MLP neurons of a small language model. Each row is named by its layer, matrix (down: output weights) and neuron, and shows model dimensions 32-159. Each number is 128 + 24 x the weight over its row's rms, rounded and kept within 0 to 255. Numbers have three digits each.
A block is one neuron, or neurons of one layer that tend to fire together. After each block is what it responds to, as a language model described it from the Wikipedia text at the highest values.

L2.down5:104086133138104122134129146138114123114115163125138153096134139191157171071117110115118121101121145117129112149149150114096123127134107076136144148115151110138091108138138172110108119150169115137153131118100134111071095140089130129147116123142074141112132148129067149134121104154139142103136126133076128105130174142103145094148130130171105164064100135140113077144152103103093089118157
L2.down42:155160138141127135098115141123130119107128128129114139134109106128155169128149105152144148152113126147152094144163118164126112120106128151124105130150120117120151150119080133153133077135167093147173107144111109084178168098143135151100104100103124156146138082041141096142161117141131128113135129103102124114160104114141115131105139128171148117125124102158114111126117145129110141115072
L2.down90:187111147150192148133120126119099131123129117114131086105123115121120100158118135151104095087113154124125120124150126134102112126122099139121163102147147125125119107101116111165133092128159103108177139111097129105145164141123136093133190123158141127109131126184113098105120151124132089123168156131164153142143150159109133156122118132160127111144127095100130152146124135120107163142142
L2.down129:139105130146158102091120127133092164118112130124121115117140116137108125139161125103078136153139117120117140142121104156126113130134127121150139121142141129123070106093124138100136150145149072123158126174155146113127182091153096136127099125138149150127111057151120116130125171099141133150105123179132133076143140151129115134117125164123113143149132141103107113131159133125115118151100
L2.down222:107165080171147130145144160132136128115094151140124119171121165141120126161116132118112075118127095085073138098145120146120149130123104173158113135151121101166112082102127168060143096129120130136085152131089178121130109067082138136119138114115118092149171137090107165124127145142125134132126140130181130121142111149109136139142138181117146152094131111128083130143136134141134109156108
L2.down347:162125129144112102159130157115110125125147137117092212107164130138135150154170136159096157119137195142117117132120152133134170109115130115122109091137112092118121129093139144096106136170135118119113121091115102148110101146104125127126142131097125154087124131115069098093115134105143118095147170156140167123090139159104107160158084135105105151079134159166170097111115148102107143155143
L2.down750:137117142156125125165169133125103102151147109097134112130129122139101121120108119145121167121111122146128107177099166131160146114127122115165094146116124097136157123125134114118146106111109135095106134154104087139128143149090129141113146161115079169147162140124116123133110127124153118123140121131135162156137157127079149094112077145123108123114108099148135094147123116147112130127153
L2.down772:107112126135096123097118150108161127128136137168107102091180182110129150148171157150148103100158123140060151101083180136108128142078129147107115141117129147114136166100134143122118077115130120176092154160160123131122117115139119182128111120141122108148081125125169097147118116107144138142150113141076125129128115160152134121122149137160157114114144112120120122124104113110144112157099
L2.down809:121167141123126124173138158140156122109103105173171107150120110115080166150152134149112125135111119121104111130111129143144140117128150113120138079124132176082080168132142116171165139141096136149143166138111102113175139117136196100096177157138121111074075138144082144114115118155083140109114108093126138132112158133137131099126138092135091139165135123103135146129148144113100114115189
L2.down845:164175111126106087103123173130139146101085076099110121144136113116139167107138165117130168083133140146112069125137113114134122088121119104132113127145140135119128120160108144125111132145148171132094109101084152075142124130087165145139103130138127131138131140135117064168098132127110153062139133093092104114100116072164115120130127172107153093129141131170123114103124126155167130118157
L2.down905:146149136126118125104098144158093154103126147142140164128103165153123089117109121138115104106106154113111141135105121150119135158090109152148146096159135119154073127135137159127162139182147115102129113092150151118091076091118098151104135150140093113077132129133114123120122174147163102112124120151073152096125160133092166129161132127132131115116123122120130108153145155140116143113090
L2.down1004:157172114108127113129137093126092128125122102140142166145121154165129146119125103132131104162126144131106116143137141145147137149131110153163150109137073164092140127136098197159130131150131169103172111109183091089141111120093135132171071151143167152099113160128142101123132142141120090146119136129137118110181147141154118127121145166126154173139123155134172091109119126138099153130088
L2.down1009:150072118137105107117129143141113123102135122171127120140168125071112107117194100161138155134088090126154132121064119136143140126160120108144102165131105101135130101148116101141123149091133151086116177118134093140121108136142094113162107087129136138146173142119091159144171172117158104161083126120119119098181097161129123121181129102133125118105133097124127129159142162149119124120137
L2.down1172:114136108142113157118101112123077197107132128154126144131107130109089085120126098113138125118082157137139118133136125165092127143156124126117166102139098111160152087135133067146096183098148148110192133157160115157123149097148133123119122132102120147151100085136138137098138182139151144147115135144108134115142138146107139165129136122149108139160122155059124122125161125155084144102126
L2.down1205:110122137084107164119120117128154122100099113127145187087146130131135139106134140122125123137115112105134142102154114152090109118144107135128045100128102115153109114065123081124147136122090125152098115108127137155127157084101119125143096124112086161137171160098159151138136143101146106098147103194128155104094151131111145155142124131114107137117158130101112147080170124084109152140098
L2.down1267:118123160146092116098156171098101127108123101158124102094146140081133156091096118131116104119128140140160144131109157155135112134085162172139127085137168145136103103137104127087154145174105126127113083060122122102154142138146160106159154115128139130146109124123178162128114175120109158128063126119096132118126144102138100099174115133138134140089118124163097152129155075158113113129118
Description: Geographic location connectors

L2.down31:128145118151154116160116143152119109166150094160133150140121144154145162117109097140129133103123152121165130091119097172148133109133134143107112083164145143133124091107136116139147095105133134091105142122127104156162122121102130114135050136144111137147160114062121127078148129102106152136135096132150101142117129114132155151117143103107130129164147113148126161124169123157132124173132
L2.down188:120102112146141136109125106107155098153132131122104137144122133108114137146134164167122109119147159160209119128115104132153121074158118155122117114099107123144145142109090101117160120145112138127119069110122141135139128095125091092118089130155080167151155150086107151136135164161097130113126138132140090117116120174115159114110107130089156143136097109148131133136143161092190106135109
L2.down238:138132085116121100118127095168099115159148147129109102124104113125127110097134172110117131145162139086155117101077081103146137119121135141106131132134160132130148123145147131074123147133079133140132137088130115105138138096169157093142126181120130139124149135143140103105154136133141183140105166122179131146170150118124197134108117079132126121145138118131131097137133109189077092143134
L2.down352:131079091131115167159119095099100166170137113152094150136139141121160177141128080152068130083102105146151127172140094145134197072128122103114084108102174115102126182096121117128133140126143093147108099134177127158120100129149119158141059106142101150118115095124151114122127118160092139112129074141187121133120080124125149123107146124083169179122143160110120117108133162095132141151169
L2.down389:114085116135117095118107133147118097162126098156145114096110114170084112163106140131096123114119116134165107100106147123130118133092143141133113147130136132109165114116127107084134133163092134162162108127130115112127114132171130112196120110100149144117141114121087107125169186147140150160110126156127119126152154122158145123116138103119119113207108145119104135141134154109124158147153
L2.down433:122115128175124164134120108133116152135145119157147141129118125123155162112168112093106129146140083124104157115141093126121163134120138095160086142102104113155112132135122092116121119152116124163152144106078123146142109115132126115171123086153148143153095112146163102132106119136129119146115152172176139159157122083123148170131082101124169121123084173101128127117137114127157129130171
L2.down617:116135119125136171111146077124154126147161131098113131158080119155109181145099143142110089128074126143126100118098154173116152103118098118129105098083193123110169187160074122155138153112137096140123150125123147103113136133172163131133147132137151156167131149103129097080124154132117147154102120124105098171140126163131123131105177111089140133141132134115152122099121119117117112129149
L2.down667:111098139107150103160156140109145139133089100148148115117126106134103124126124102065123142128100082087142132147116126141119137086142112145144138110112152135090140125131093110150087123142153119117097122108176098118112115105110153144098091185137096102133173181123148184114168116131110096144148167147108146136102112167128142168108140135122093148122122107155125140144127192128108137203071
L2.down727:140143091139093114148155161116110144120139154072125114108164162116131091167141115161106116168111068103102107146119132153142111140125125143161131150136106134136113114127126144092138147165137132112148124135080169105118100098136130156097105156125105164134117114154126101124114130143138131135098168144095121105142073123140112169144116159128175124116103142082130105113143156138170094084099
L2.down836:127068141165124087154132166129157128099135126118105113175166105191115146091136115148124124122103118116150144129102061133183160130094079127116132112109082145143127108125099114124157140107132109148140140141118123156109134126149157106085134119159092098145123149114115143106163102149136117077143161166124152125119128116111115164122134139075154099105171127098120149113157077118138116165105
L2.down946:143079080144124121107126131152142096132118118189155090102108138131111101110151100110091137093134152110080140110135125147143138095081103139144123112142139163142127143183136139114121117123115130145135106111150129147090106114135088126167103144108148172127195125138105120131130144114123137098095134111148116158133187100105151158110176115112124157122152125139128111143103128129142144119110
L2.down952:145162158163143103181123128095151143125151125124127144135117107129088139163169126120118101134126117067161108151099144167116137127151169119145106131139116115124138143121103108114135161119140139144137120118126121090106105146142137119095067157123149124133061098086128109113107096097126155118104110143141143145155144148144093136102137159106140108123124151171133078144102167138138134116106
L2.down980:130113137149146103114126105137124143139147128129139125111162182162099160154092130123144130158133120105144082122127099101113133114186107175141129101138148132146144140156090139160147133112132094119127123064108170222147111095156163095108146147131106148113138102094162118119140131093100150143160111171126122076126132145120155136109132137128167158107097138157099111150168141125119139143100
L2.down1014:078157108117139159158122157141145119176154124130150138125145107152130142132120125152112124134128106138069093125146126144165104124063141109151129091112148159153077113160089088151095118109172162104118153143118077091136160119115096114101169120137104114110089096116143161152146148141134127110113128119143099138111160106117097142138092157123120123119097102161112120145070153104084165119116
L2.down1160:120107106114137146159124143123146136167137107114119137089098124166152110134146140105143118112135092110143122137107106123140128054098153133155117118141097147118106112158130103134150111172128148165102105136128099171114143096141138129127135164144123142114136096147141132114070124091155127120138124148148135140132131081153162137155140108112125172129123160125126100120169116174124124122136
L2.down1251:143186125154113118184154150112101155130099155113145147150101187183115146155159105137146108101107125136111099100146110113126111115150152157147133115123107107098090133125110100105114131135137147142110123111098142074185117153139131103139145142153118136109151108089124124117150074134100155099150144063116127134173118135109154125112165119113157141137119063116120095127138155123145125142107
Description: Last table column

L3.down1071:142104109173139117127132163125059122099166135142158086145146082137146143130125117131108166093098086161105142137114120107117131149123127099111122121070101081128134131106133146132118158155147131117133135123096103192093103154118092158098149113082100153149168160130117122143146149099117086147105129144116147124160141121135093119166159109134147125117138127118136125133175140141138144133131
Description: Infobox and table field labels

L2.down9:166178109142161057127193141102149109156138126125118131137127140137142133122145103098158171130132086129113162149125097166132107117128130103171098152156165130121097106127113136180134155095130122103118133127118101140121100148162103126099158129122106114097110113127165161145136147190138147135107087104125145168118094125138149124121170112144087115123138093111117126148140109137088147098103
L2.down10:143132126123120132121150149180177106095116175098131149108081183109141143108128101162141113148099124111119155131156101083109149132122144133175106108116112117079104140121135116141137132109147128136125114115155138132104144149149116141136106129183102111121107132118107128132127137111088100157147143150164133105148100137126112130117137095159158155132118118174151153135154099158113124128123
L2.down251:134130095140164109104124128127123120135137134113168130123145102119112125130120121168087140150136058113107114138161143136096107083099097116144111087157119104134130138103127149106152141131169144127175150113131113166106191072140133123127108142145073161163113142102132129112159127153138129151126112098147101130138117116162134111184098107129140140146110115126114147163161168161122115130108
L2.down306:107088128146111153130115100193140100155149121087122120143122154115099125142128118151136114100131127133145102102134139146136121120193136149138151121140110104153125119119160104092173186123096126167119129111164133134158127137141107174145142114117071116172132151136094154119141162114148127126093113149177135146167096124114154099142096143120134160142116116055145142164141132166114189131101
L2.down317:150148138130132078116120139100123108104150156141175095108165139114105141116136106193143069159103138151148105156150108150110146134117171120119140154107101132141089136147139133122127121127130101126123183112150108123136140075115117167106118150134134138154149105162106110140127117146116118093099194168086114142137147122110133164130129130124096158130148126140123138082153117130101125123150
L2.down363:109151136119132111134076135121159146125100101142142137131117111117124093149139114104113090124121155130134140142171116182139149114124118128128151115138145193163138102141100149112130159093119141144107183132166112103112102114109107123141113104121135138109097137140098202141122137127106141131109131097196155137132121124145085104125207136114124139168182137122128129172132133140125171155147
L2.down499:136076144178128112091113112111102133119130159142165094123116176113143150183096126118101146079146123117123135145141145087110105158120063105158099110165072171170135136120092097145145161112099126124123155099120128133110143165111148075121141119120135123127132138175147134110094100100118156120173112126129128138171137138115138100137124113111128131114132130113106115134141071137135122166118
L2.down537:088131140159105114096130161169147119123060101129171098119147128124096095136161117180152081150126154110158152132122128135158156126140115104104106126113143137119111105116149140102146140128184128122141128125168141068107112169090132175120126127118191137104113146135127071149140126173097077143139120095179108113127095120129186143111142117160145108108148119126114141117143150145141120112092
L2.down540:125134151104087138119131141099132137171121144137074170071097140156144124106102164102137153139101145094140098113124161119103096140086128134147136144145156132102105113107134122093101162127113106132091152134099153112122130165128127145134103123144111135133132116108121137090164127135099148140098115140106138079115123167105080135117137097114125137105184110156158163118109121170148150171095
L2.down666:135149122162160116122119139116139107105092125153183119101126109107108159144153091175107115093172150141118144114184116137111150105072158155142139172101129135170110104077115131176148130109124133150095087155142143157140110128117113103114168098103095127091138167171126114134148148136164112099104138151159122154107123117110109150155116184161112169124118161110096130167144120150107131126106
L2.down756:134138148130103162154100135183153096098106093118126145112087141092113154081162147131085166128130152122110129131138144134142094113089144175136147170125178103142133187092135147108095088131102099117127142112117126095092119113105147176112118112156129106121123154168129147127166095136125128142131150192139064163148148112107102125128125133141121105170138126121085128105119092126169133137136
L2.down785:147166109181137091114178152134124104146131112149100105147112158097107161152118129158131104089142131124132147113085130159138080144134131126138142154090132134098111151135165154132134133142094178083158184138120132130134118159107150148113146128153142142125120138109134118146142102105107074105103086113138142114132126151140133157143163103097154121153137118162070125140143079108120143156118
L2.down894:048114062132157120133129136133097125154121128110158133158152146120138112148150098139138113121125117121150142127171091165130135150118106117148115133121103173150127107122165095153166110132131141070150137155117120137137120111125132151136100127127130129183133145135113146159113104119125120107115100155199136154177124164135128126152140105144117151117161128089122160132166132126117169123134
L2.down942:174118111148123120156161145119076094120103108142141114140105124101138158155130160168122115089112155128118098119125158139162134129153151118126147091112149122178075126168160080172122111121112169104110169154131135154141142109121185090102112127156156139113164104109126159156102193104120154133123083136138170111124123163138165098104141119157136145128139124100120148141115136123136140125109
L2.down1139:123079122179115110152152109123110140109147133102137119118124091127114091123125139115124162105136101148127111125138135109117102128132111132102101146125134101149120099111141125123167158097142141142122123166121112133130116109122117098159168140106115114110142142160112090202123126118143154137076109109118163084128096081112110148160135159184104150140128114097102111182145143138139136092119
L2.down1197:152079083067145123130133132126112101105110139144124141121138125120131142113147069141088141103148136080160131127123137116079128150091142120139106146123138142149112126123146131133143089100138141158167095140132127170099138117093112147098112152115103167135155170122153144147141123144117098111132124115188183157148128176081143089152139139111139195128144147141140131108115105107122124160142
Description: Agent-marking by

L3.down1236:133133167173109113133152082129148137151118124101129136097140143158168153115166174111091134113108133141113128139169066114111123129146100133161122112143129159126085122120106136135103141074125172120136137136133116123135115120144157115167130108116122105134124144149126169080173146132091148116158074085126111150120102112134157134111132145149202152148119071116159114127127155107113090118143
Description: Late cells in wide tables

L3.down14:184134129109126141145172116179140142135164125070075139089098154120131099084102132142123151125101125147104114128168109132181078111132154126107142112151142138140134126132126166141132129104166137146154148115142145139101121125171149111148140134110093085133110121092125083141123099138146148125074074112167117143109098131141112121101091143125103142146098121120151097127101132130074127099141
Description: Connectors after names

L5.down149:129098097101119082152088175149114121149141140141183091086139115150106137147111156108126109170147108091139125152133107112139129132119144144177171132112104157150189129153159149113140092086150125127131118104136131205120153142140118142160116112089129123122176117122078148129127137120135075122093103097151136135158116130134121137129154110147101167113105096157107156110101133123135137153130
L5.down789:136116124112146099102121138128123135139162151115103133133113118097132105111132145092113116167191120127174104118141144114118163146153135149150154121140105127132102132138110120094098104158127112130111098129152115156121120170130104156117150135111101147157145133114171149133083105137129122143120136111151111130156150086140148124102115160114101121159170122094137132189103138120102136130116
L5.down986:123149119096102128114116151182108137121133144183110135130119098113119180103128134110099103132139126103135151152126148132166097115125119127150111118102141117150109133127122143142136131124139089136101136148139126198168138130122114116141113125084142130131171148142094124128143173092163165120128138121218168130128112174080169106095157123142118153139134175120172150124109123154103130147164
L5.down1219:153090112164144132122120124149123096124154086104118162106134113107106131165114116159152148109152141160102146181108111150098117121119120133138171102136103130128142131124143154127129124133083102100129167128140135255105124119108126128148122102110096120117111116112194108160139120101147150151139142151225125104132127102145135089148064114113120152111133137120124138138152138123142130147114
Description: Late table-row cells

L5.down34:108170138131108138153150101104112161120113101117135121113139102163137124129170148144096121081163136137140126101143104146155148144139157141088122118113146156136138098172118132084101119140106130161139119145148110059094143117170142147125127136114135120139150121132069084162144116112123113155111111070138134133144184104144115163111158119103120136164143145142132130127131083116116141140148
L5.down311:131124124176151130140155105144116155119126131112100128149098149148095121123112125116131136132133106112134112150128134138162110169128160140135122120146141133145133134100131135130153143100118166146177144144133106091101119117136135146152098144127136125127139139117113133119133098143100153109103145128222150124095154166115071107123181114130128089078136106148143100080074127099183162098159
L5.down465:108151157146135126180167109121165093120128094151114140141113090155151126167173069131108137125140130133101132154154144161127126125114114156165101170084115116150140161160119135142121153094129141150109123145098089206130108106106154129227130120122117097132122136153108113136081094121113140141144151100144155149121103133167093135113160138133111132098144100140109138177156112140121141115137
L5.down1057:140111112132100168120111117175147081137185131120164171116106119091164129151133126110144152139096168131160135144156183146110109163148065127138084126078104119157121132116145107124115119122108133092113175157094141178121090112120099100127121138113089131112131128133117093136128090152143144113139100109174135093132097151131133121128111135127124121140166062142092141145142166132132152158118
Description: Verbs/prepositions expecting object

L3.down548:159115131109124128123109129126119092135116142177150147095185121097168131099162119066084089117111097128128123169124121100099120091140130125135139147127131135089111089142121126147136137146133114145122110150120115131152126140150129078117198109178087100155134132140093120140157135117116114129119157096124134154099180145145167105145138111157124097158113130145139143162120127156066113098139
Description: Section-heading final words

L5.down400:144164123102161097128090128120146083165147143123149103119203130099135140141145169084125089129106086105119167138126114151088121118146122184126114140116094106154094107124134167122152100153109142151113113146100177105164146110096091145144133133127118179137158133112141142140124164101111131134148137156124136097151137147103103130131157136138042103083114132148087141153083103102135156121123
L5.down743:130120112135130155150156182132107146121165132157111138097104109114121133109106153141104111141138137118123141105170079108134150154145186120143109138164142104135106089138110106103098094153154101146114128113132137173123136131143120129117116089147115101148089099148155108145118171110118150168149090140129114113122129128118157173151128145107135102142130097109097138112140122147132143125155
L5.down1075:118187119180145132153107164127143121163117132124124133135147155145119110105170133155139149156103094089133101112127115107124133124117158110153128120107131146111129112124148107130137103080177136151120094100098213098135135132110138096129132127109078127166107152129173169108107131130126136128125154114149135164133086130199087135126127177126101125121124102149064154149104151101113151104126
L5.down1153:120118162169148126149108090121122111161147131163121122103153112127179089113119134135105158161150130086152109145125086099126144140154137140161149120163117148140091123149128101121104165126139124129114152121120113223128182113104127106127078117133097122096126092078152134145107110118132117149146119171181150088154149123174124128141146137111129153136120166104109143121144127135127132151111
Description: Location-introducing words

L2.down61:113118169081151153126172122130128119122116117126144125128162123136133132126172059126103148169141116100128119138134133130150094078133133136092123129166099187155173142129147130112137130132148135127125160129128130077103122130103176111103135101123095131109105108097114109153132113150094173145166129161144123149107116128136142123121107138149107144167160133179142129117127115116180142168151
L2.down96:154122112149126128133119120148183135127129141090114138090168128114084108113173135084149099136124097093130118178135121177145147119150087140143132116138112126161073101130128125156099134116121126131154159126120167129155151144159099132114166156165140084113117120103196132159140118161067110068145134137158160123104106140132099154156118126101178123102119136130111099144101067130162119103137
L2.down177:131141107150135152110134132088123092090120153137136104116150108116180153104115124147112089160102138157109110151190121093110118107127111145125148137172100108152181121107111167129144125139130091157106123105121173127105145108085143085150165146101081120116098108180174111157096133162154159140103122087175118136101135093153126129140146175100138149160100175131143103105095143167164136126121
L2.down316:108072136139150151098086163099130157090152155141121181096119128131104125119133125123132144103151110102156149097168134110133152124100115084117127117157063072161162107145104134135111139116125116115108126110178133240146120118096128118127150131126132148105096147129113106132144152084163148104121105144174126139136107135168156109099082092127130166124145138125089145124144160086165153160144
L2.down357:122164109122164141109119129150111120077151108068081134103110125192144129152175109104109084149130141123130094152094136094185091132151090120129111113139094168127104178146146083139083128126111147121117129115132152130147102139196125175126086128135100167116141125100179161096137115117096129097135124173098131109125149109146125153137147132134142136104155114143132105129111137132123153140104
L2.down420:129143157149103158141104130118160132122177122161088101122111082155114170146149121099118174167143128092104158136141120115090101131100119097131138146129121135116084122146124114090153139152112142134135073120168119118109100138126129108122138130100125121124132147137149131124151095147146120110143129174176142080131144093132111116134130088117126154120112113144149156112092112158127143113123
L2.down575:114113099153050137126150108147141136135134145134144096132147127169092144120133114130118129154130095131122151109139143130124112128120140073114158113112137138133140168133144085135120134139164090141102080143113120153130130207104100130130110114110165126069097146084155107157166157127131139099101144134141143135082129095136111116098141128099126141178144120132142113080119115145142164110108
L2.down737:128080129155153144142152093091126094144148134132123067142134142171116128116128153136060136104134168125140077080123154132137111103154140112156128179178135100144150133098132128085096131130117084120120088124113118107182090101181114136132115141119108101101129120123121093167148126155130138124094130153175154127164108120094119122158137177179143133134124134139123130159158137117138136130121
L2.down754:164147142153109177137133095146118101147123141168094138159101123151112103132163126142107111154134115167153092100150112111112162100140146122095135169141137117102135161121132133144129127122132104135112150144124106134134122118127115094108155089120105107157119097077099114125129148080089135109140132136127128078119088143119114133105143132180147174130162086154121112148140115163133140166142
L2.down938:124089099147144161167080105133083126144095122129137173160150158126139108116116144101106130099088137110123157110156130165140106102182146143122123181081127076151137112120139137099154091077115098112182120161146116159135119158120124120121149140126114127127150128093138105115124137170150098111117132123089122135110101119096134153119099128142123125153109121082118144112148157150158091138146
L2.down954:117072106173194144174159121095102089127132116151134117091118149146116124114129110138089119118097130135136146167121124174111175111158113116103113163106121101152113093144100085098128089095116126125127127119121113120147122146101137133118165149106133100152132159138130162143161157144160126110104182114155147144149136131136123114127118134099167120134174145099128161106121129148086156107140
L2.down963:156133130137148119110110126141143114146152106114119150159104124119174120133113136126129118152113120140175131142093094149123154116153094134173138104127133110147144117153146121156128066117154113156164118131131106118131173140125113145118143109152143108139149142150133097129162140099120168157097107139105152115161159146140144143094133073136143077132178118093130119126142112103110168110110
L2.down1028:123152090136155122107110121146159092095146124111125118136164150137139140096142134155089133154154136182125147164156154135154125126148148152091120112097142111158127114106112166138147100113111120125135085109123144130115141066119111110153108086133093110145134132161135124117101102132104127128096126133155110162126143137122132114095115137131085167133116170092139132156130122120133174137136
L2.down1132:122153151125140130126124139142151111137142133105132148120144095134134069141104090109125122138123095095146121135171134149144147143061117196104162110167129147148142136150089141165143099145124141096121118098113157124148128176097108123121090111119123133141146191130164144143126125131105130108121119067138110134144128148118144088101149125097056149094125117129130128171130124104132146117115
L2.down1198:169124139141125147112148124118108131123151163150140083096164076097111146099125146105091124101162148106101134135130153153098118140171147096144137138176120140138131102112123118116126097132091091136098085125142120143132149121098157132115132174107122156069096102154126131117135167095116149136121156161138105152110118095085140130143102142153108162164105169089134099159174128135094116132140
L2.down1256:152125160161175091107100116146114106105105115149162131109122124154166150145125125152142154162166131128090119104131086093128144121168106138133160121108090112110139092129144124178154142129130126170122122098138163112144104121113080116115150132163095133116140147114086131113132128133142132087140139132206102086166115143103158106107107173126125148140099164121101134115127112128136133108168
Description: Biography career-link words

L5.down52:148126111158152139124125157156158124095108140097132128129148093128126109109161152138102177102072130091120135144132139109146094138074128143126129152090143150084125118095153117115086136122121123165101125136133096036167125139122108134143157143138141117138079087125149102144139098129117170113128113059195090160138116138106148122152147115155150160116127139082137150149094113122097092157159
L5.down388:121124119147095134134110111110120119113175157120118108092121101166115144130075117137114172130154104108133136143104116064139087139186111119130142108152116095100147126104111166126184127125138130130144139108115104111130174108105120098110111116139109174109110117114116090144154108181112153141091093169098154155159112127121118124148141123134101133133131145151100111119142121132137117099141
L5.down570:134151115069117139147105156102145095176140148121173130112136121107143129107124096120135136116170128132117146139085123140149149127131099085136138106152107140139156145139065106127097113141111137135087136144120127128088146138144075106139100106116108127100163154129109131154148147108117139150161135096106138155120167137097120145142116119152135126102145171175121083134138125111135068129113
L5.down1085:133176131162138137150115089121156052133132118080136147106126129117123114088144131109157135148132134102105148150107097137110131174116115121113098108113157150084156130077144118093094132166139112110080072091144157154099115130136130105135163121149103106163122117119142106124105129140154184151142070114074166142140147148108146106099104107142091138106122130143113125160122144189126108133154
Description: Awarded-item article